Part of a small language model's weights: 12 heads of 64.
MLP neurons of a small language model. Each row is named by its layer, matrix (gate and up: input weights) and neuron, and shows model dimensions 544-735. Each number is 500 + 50 x the weight over its row's rms, rounded and kept within 0 to 999. Numbers have three digits each. A neuron's up and down rows have the sign that makes its largest values positive.
After each neuron's rows, "fires in" lists the words (lower case) most often at its 100 highest values on Wikipedia text that the model never trained on.

L8.gate694:578492489421500565517511502364495486484556408446508586568435499477501530531474518531396539546461576448418469516534496504504494447542543485512610503621558451585526570456560480525539446547464462443473489532432455382488503450521411483472531563563451551551534498494458502558542426517490549415472470448505504533448492526478471487559476545507506473492499431496567491543527448524389542525537614524510465439514534516545527476456463516441444511619440420469526460537537522436448550430466555503508563455557461585456443446546532536468538517542481479530467478486514536506483431407387537453
L8.up694:429467435479606496505488491486578487534435430429538452463490492462478488484470462507508589543557517515537445494495419485483407480552565428555564442460501488599502593565569435430521442547511505551542441453519579502570524338494478512440480401471520503441538506544582525433462424493493466451575429480537520540578464457401567506508469572486504470460455581575525527517552410488469561471471481450502431547441483567454516397493497439563539529525448495538502519420403427482364485561498508488540511506458527449490534463566530376433430479428518433544534501430479470433482510567465546381
fires in: "with", "on", "have", "has", "had", "occupies"

L8.gate1870:585530460535555602403410459489449582480488462524512445444557503562482390499416573548565556469585514506476552477505563522551504465511428464533535514524497545496400485506435502439473547489430483487546485491528516497475573614593567495523565500504440446437484532530450468344473572562458458540488479495502460498550549454475579522513534542507462532531574425500523457463570464420386530448491554478557583464554449480494379480501531492468382472521411366523526493601537489533615479402447467425496585510513432568529477541464519512440406498480494542392570502521572569471511508532484561424
L8.up1870:504532437561542494557420524461527477487497408561457548469495541422546350467509460457523517534543413459461533512514449479573580478503450433443459507484504620472506579479504567541451550503486543569518493548485534534411535588417457491444453502385462454471433484514515550459490527393480468493528507538411453578500521442511516570490529475548447463435452473537499471527465517592516443508490580473510494495517560507430483487475544513501424482458385549482530587560482567509585584507513456446534468470527551393401433497536512477420411486491576567439447377497479474464421479475498404562
fires in: "or", "either", "and"

L8.gate1343:484446472569479376507467539567520467488445485450578517492445510469397517409512498421452444468495541446515466629399511518536404473512525450428535547419474617424448556525503505417452441545502634500480480414497555510514582509512515504522521474522521448468552560523531512486564558472455489514515451512538450527557487571489460442404526487501408563508518506461476522496481530537568462567530446453466449478425518529487571407481364542489481441520501494388535576509499553469581493418498546546483586541446518552446495502493463515526517538392528429513505403570499532486484492401506478522
L8.up1343:404498500451403467486494530501443492454530500578568444518494545512559446581506460532484463499419509584590552593362596520506492479453514563483538565439549562515392511470582473504464545541562673461468522467479501409469538563452546497469495473428522408448540449505481500493541519494448562511448597545482384560431536523425530460550431565604513519572544588417538557417506490437484473447451385536498430562469491464575458547481512496449477593545515406466546558522508564598632555549537489612538549474495508511485464520589446539539495547475453515514531504539483426548547483556505468555
fires in: "would", "grumman"

L6.gate582:474476515566405591477496534474555517550493469601404486475535566505474448526515496556498509520547416542500476425536506486394494487514453521593476529455528512568509619497542540586458477524426611529597461484557538443477515502544595659580403471417514592590490442507508437507525495512571552560442460435450462575581539547494527507407460498509504484526567443559536451425521512531482417585503478499489488529412450517453481564425521513571430596414472507414587532573520468454480539503494516425459489449501383482517480462551499515482464419477498532511465474515513323487542461444465448474
L6.up582:653477483454471510478480498518451449548568518433550472512471563445425525475552630569400501464405480512507491522512553426429509461446495506479528568430467425611583502572477558483470432586538592452459517606513451551416512401433533552561535474515507468446520509480460501391530523515464491527500501439489467578548475565500486515499513599522484449461555555528550518448462460476488509489491535499451609579431554459511466498557519505430445453558518421596468501480426468576477476635553454514551424485467443472526500428478499518476457479428468404457382436542507453481486459446578459521
fires in: "as", "before", "until", "once", "when"

L8.gate1709:477496473571488471539553516439450445535527450518519522448468495462510372514510478509580517556497480583468519450516461508561454504606489453583530511447485518549524567466449392623495493510562471489533538451482525497558554436491503545505488552475466462541543458502535570520472490540482587581519522485486482514478524503459506488573460545465609519519459415540552479517524597502430511399513445474436524496575485428467456461487390492597483502485399465525611455436510557482553468426559502582496445481475461459445477656494519609533504391517529471554500490557516415526458518544486443557
L8.up1709:492478477438529492463472445501458480479461394572488499582388520433506481558423425552536509506549486395427505443591453464598476498553459436542408515554516501655552530476555486544486456469548450429478486483553532542537474481452451512545452498556516547489528546524512551599525485512409549500546466532460382534494501510560591550538445550455536493567396446513596476539446532499512494432450520550459502532444567512462477539527486432413450569519463538510471555560467470532519497440553495611481462443451574465471538482592455572424428570544395466564498556570511576422573566490401455485
fires in: "and"

L6.gate2001:488449569546450519444498563490539508479558513455509502426521445462410547434489469524414428564521536485502576444411484431509511444464457453496402444428417581406521464487529395474544535474488457526434487528541417513462521509431533450507518551529513519541400534536460456536517489432524502462462509434492487455484515477558545545517543480521559513486482530426507513577529483517536431586483511561426462524542501560430526573510474425558503479479508522545489506434473521462472485529453540389635594585534473508477572511536544533485579570474467584442414606545553543536518569545641538432
L6.up2001:536536520499446541389463582566555526525560508498468505469514498486504506481402493553478540574512453587377527451492480451481453495445524526488457419423511499520545436471472483556519487530478437529490481443580431384460501483490489506526556510479434495541476498509485493472581438481535552554461538475524513488576498398544647523517523445533551538519500404549495547581518527574508476539500464469471485529537527591452567512501387470568591494442458463487532541504490525435568462496448430424474466516512461492487446549549508479529610523497472607487470597449601549512458559502518523448
fires in: "to", "of", "in", "causing", "cause", "brought"

L6.gate800:554539425523467495499527537389491483449509530589511509493473543381439488506502449470507486589451439454477554605473448393523504545481433526562565511469542540502574541646453507530498526490463425394509463506467476499505504439483473474503415448550518482424523477537507524517581555421481521491464549477500525588567596494534469439530586494467519495628433512552527466514453463505585480455412446538555466519448473494484446450520503535512502532520552474509508520442385501497433475487511468478486482550542613447561510500437462509501500498537558514432402516509498514541380505582574548477
L6.up800:588508451444518486538564517356532501441368498533437402460515576409584489486505544527498493578531551486492468517437530518480426513489492512515491592491479507553482463547503445457537580465458452502495490460523424543461498409507482491519482491474487577428577479514420501493487490477447498545495525593425521512479478481468484497517540494447496371490345393529497501512502578471561534469395449514518410397512418417473492458495506510429468613526431458481546486554468579496476543575491445462540549585504515505546472454526418508455440594455597448516438433509491530569395436568527496476
fires in: "to", "from"

L8.gate1292:462438578520538468466470517426457533535388535491478428485570446432494438513564433475474517551534509474456385488507566508504451535465462470434530521584430533427361516461466494421481522485515529511481395494462504538407432526527460461515524522473549534498431542453482507547585563540401503563504385409463437580464439481490500568485521465433609519493577519420506503428488518457511428584504532528592527475484548656509448493565445475507562544394448525590542517439476477503466468497512476503506496518502493423492555461525519449470443528541467519497321518471569505516486505462542564444
L8.up1292:418439545493530476415432519528601520444549479436478564533524501532437498430582459469615472536443549537467514406528559486464532503518453582453515469488458424615474611534490510524463564481616471451488570603529516548667521514475535484507466441462528542510510415542504529594556382502491542451428459540486502451396552521511523409502562380507504481543488462521386447518535485538518454546522515447527457491487470530569499510553505531497584516504531512449500411554499429523537493447408584525463537462530501522544529493584464557482532542478503505579436425472544492529480504533502498415
fires in: "at", "for", "to", "of"

L8.gate675:570427507563507602564437529412501448504538540440510425517408494415518510580492623564458486592421500495476589535515554552559497470491438452551494603386510560413547490462602457550467519537504467521465589515547492517501482490514468525501560419564506480477593543467525550522399522492478515523475442505503423474531564510525486477464444387424524515522503473571488545474531502456531368531582478532460453455427509470553520559443449507499468587471442431456479484510530463513487514520494568458501498564525515554461572536520437480469540459490506560516558505417529446581460536436438493448
L8.up675:510481544548467458589550538533446516508453487480514477387494494474485595496451513481607528512480479567528414477477445438508529476581472515585562562546523480497550561470416454439496565520496411459490568499515465532566491370507484510475463529506484533481532517558504520535457486541453529540582562425488504603453470524476459561517502497469429458481508453549552461573533578535519530479470508549522508418474432426533472522395479485527641504508511520504487524513522449519515522606457528424567572517546497520509453534547466381445521484519547463497494458492534492460515533476513376473
fires in: "to", "on", "of", "at", "from", "which"

L8.gate1056:414415554462553432496477502534457501339511402544425507469488577531480431525482596489455606466519456467534450499419491502550479485444486545481472545547482455448444537487559507530414515569438499526390508537453524442611480529525432512533543465523459508528391568551409514543491496387564484480523498554471425390522395462465410489541522535476532418429511511519480536423407497505551553496463511508539513507476465443516393532539453551515472542483467503455514482483415587433524464470497525453552453510525468501420498504444538507528530530522464531504499474493480502463500444480533587464
L8.up1056:526451587451519524405564558556477551483510503469467504461459547504553530453492526458471525432445433543480457422453430477536540366379483458595460497531434438452440547546611452443422483463393481519498528410471598466435498579590443520401405505511502499513579521493459504381410547472536464538484541535484470511497434591474517477459502563464465488458598524477481480466476452429481504426580486438489538524479511648439476541584481555427604541571506445491502476530470378507512474421431489464503518349576459446497508588576466525519453566505395555557533574510536508484457528606563496431
fires in: "would", "will", "water", "power", "time", "state"

L8.gate20:511509488506536443486456472551411490491470525461514479472534530520537535453613464545509447497495407445519506473474502520490496432485518427483413458563458535525483553492498486476433537534450570581527489494524586453480467496513536557499428520510523516478569468525598516442547487555555447596519540458492568492491459428503548561561445538537459455478554436482500557523496528565507498515489451392449537479579484497563475481534458450544494523523512463541440508603573540581533490490423463467486514510508420597573460542548598524453521552511408464543463527597431534570526426498520472456
L8.up20:481512569455418530511506486531446504510492552446531494472515502570536556476525489468461500465504495506553557511511529506523486497529469521542583485504529509515469515513450469560448548536538520510527517592499503433531469485464441443457393544451461438522512515509509423481452522504524497551499549366455461547425522418521530552521471439518530549483606387480602523550510468544454466524586640440419469550604445488514444547436490518464559494406476528502423493540511443568476487485531453490520443538527546508569467516517564573493510464554510426464499474442436470507609428453458489559
fires in: "season", "record", "years", "war", "career", "period"

L8.gate1309:560511458429460482391513499415527531614488568377492445505431467519522552488550595578471514481451484423409464409625554526486505406465510536449536520536528456584452477606532507590464583564525457595555457586530463471538567608501507453527459568537474495519546522510518462561471525492499487504493494480462561511455478503428471447498600408515447472451539437506578516484553530328441539520446462451563440516419510572500520488452487470554402535431457376471490508429505490530473528554518483511431501566440551469434548508532441499525525479497434507519422504513455487515553481411398503450
L8.up1309:459490520476392472524519543434537472516486512459549486492562414455517532494468511518533484484437478533430487476495546389412510482506510489462601523526464405577422558574570477505528485572574515652418517442512552535472532424496427486514452500517375470491560524440549497444513486458515517531532468472491541606495567485469429601502499476530484569492458578471410525500564552463570548457481517589495459463444479413474581532491517546567458568483425492568426505531494518453530435557587552518519483510544509519397489530539448444519522550488551359562525479549481565459510452429449509479
fires in: "of", "with", "from", "have", "in"

L6.gate393:518536491431516531432519557456445527510447479519472501491524466475465527486461519586408575537484535463594533486472413503449484472499521463507484544455606510528615604508538482490575552475512413538490424545517512549555533520376521448504512465449482475436596474547556473476555571456493454502478563498524426487574652540579413486567552546410494530455473558556475449517581500473427504516522566483600411545509503447538564472465490582446484429596576500500493522592490494459424473650479460504476433429465505481409554460462435507528486503574399517475528538520440532513508454532482481425
L6.up393:481546498523532508448462484553466538527490491467504530565443495479521453488528517483490449426526623497557490485512442448496517555477518489522524589489528562506614499533509475457590599572537414512398498533623551399507519463453543532540514461417520523468566482603503448617484575545411528504387493436435502508485493385518465518539461540462589531484511438478566330425589495524557506480490595473526496542478522492502507400526444567447427421578609543625497566498463523526413539593483546433443522520469543452549564514479499486458492385463476519520551503572455589507515471501510461432
fires in: "to", "with", "as", "from", "of", "by"

L8.gate1094:515544476539489470445572451522535514546476467524521493453535511524413547544489431493496543529434559452558456497435524537537542538535599473543520433580563354471542517447561457455537470481443573537547546516493501471431510553440510496572549448508467508444500456584489405485452374535511556475517458498523543516388570416508507475552530470511509467474574440542462511614527494425496581424529493440525527403568407550434456638519408529529447478543493380387478460501484517502581472543461462592491496572494531457454604543395517514606512410480434499512384543544396506511458535481523584518
L8.up1094:444463498516522523521453503429546491512566400542524484495657500496495528587568497520467488482500590419593421504533526424563522459492525452486407429551523512499484472417500504480466487508481521527473512606527431442447613531498540574507530391427542496476420503543620486514545453536496485375534458509537485495417507454537544405455555425553537494457464555523577491593499534449471518477503528462530436488622459517518509609570511489569433555526494422459512441467439568420538484507432520482469512518420506497568569402522500457526417429513503433469420474587438518563546511455562530476
fires in: "in", "on", "from", "of", "throughout"

L6.gate837:468529589529504530539551454466478509474534497610529491470475594473544570486501585551522366447527396484417508486515541539555413502435509533558493448472498434550366483547585475538386432471542544467488565433495475546496430380509499570479525528442499520476547489570538413553475500484512464494598442568463398454507533519528518534536416444483536496469447485521539556469512497479474536461399398481445493410487413490514544422482564508434450516467479512564474470518499484552469489510488473576509470568534451427478508467464511541462547436526441423621460515489505518523505503591441451437
L6.up837:510531501567448476528540530350495468560512492525490462465451495504499467487525486537545568501571551470538515433467475595521431633579505498534585520540488559523452529490507447514436471542527557501555518619500515536496581637468423579508488414473502602578449485448465482497461556459401520499403540510503516471514489486508536555565534500471490531489468545556633497456444499478413391520425571486492473613612481559536498505426471462526595473511561613563504589509495592453575509521463531508510440433588479503625478439441472536470454503451502476463550552512540420570537519504552524617
fires in: "and", "but"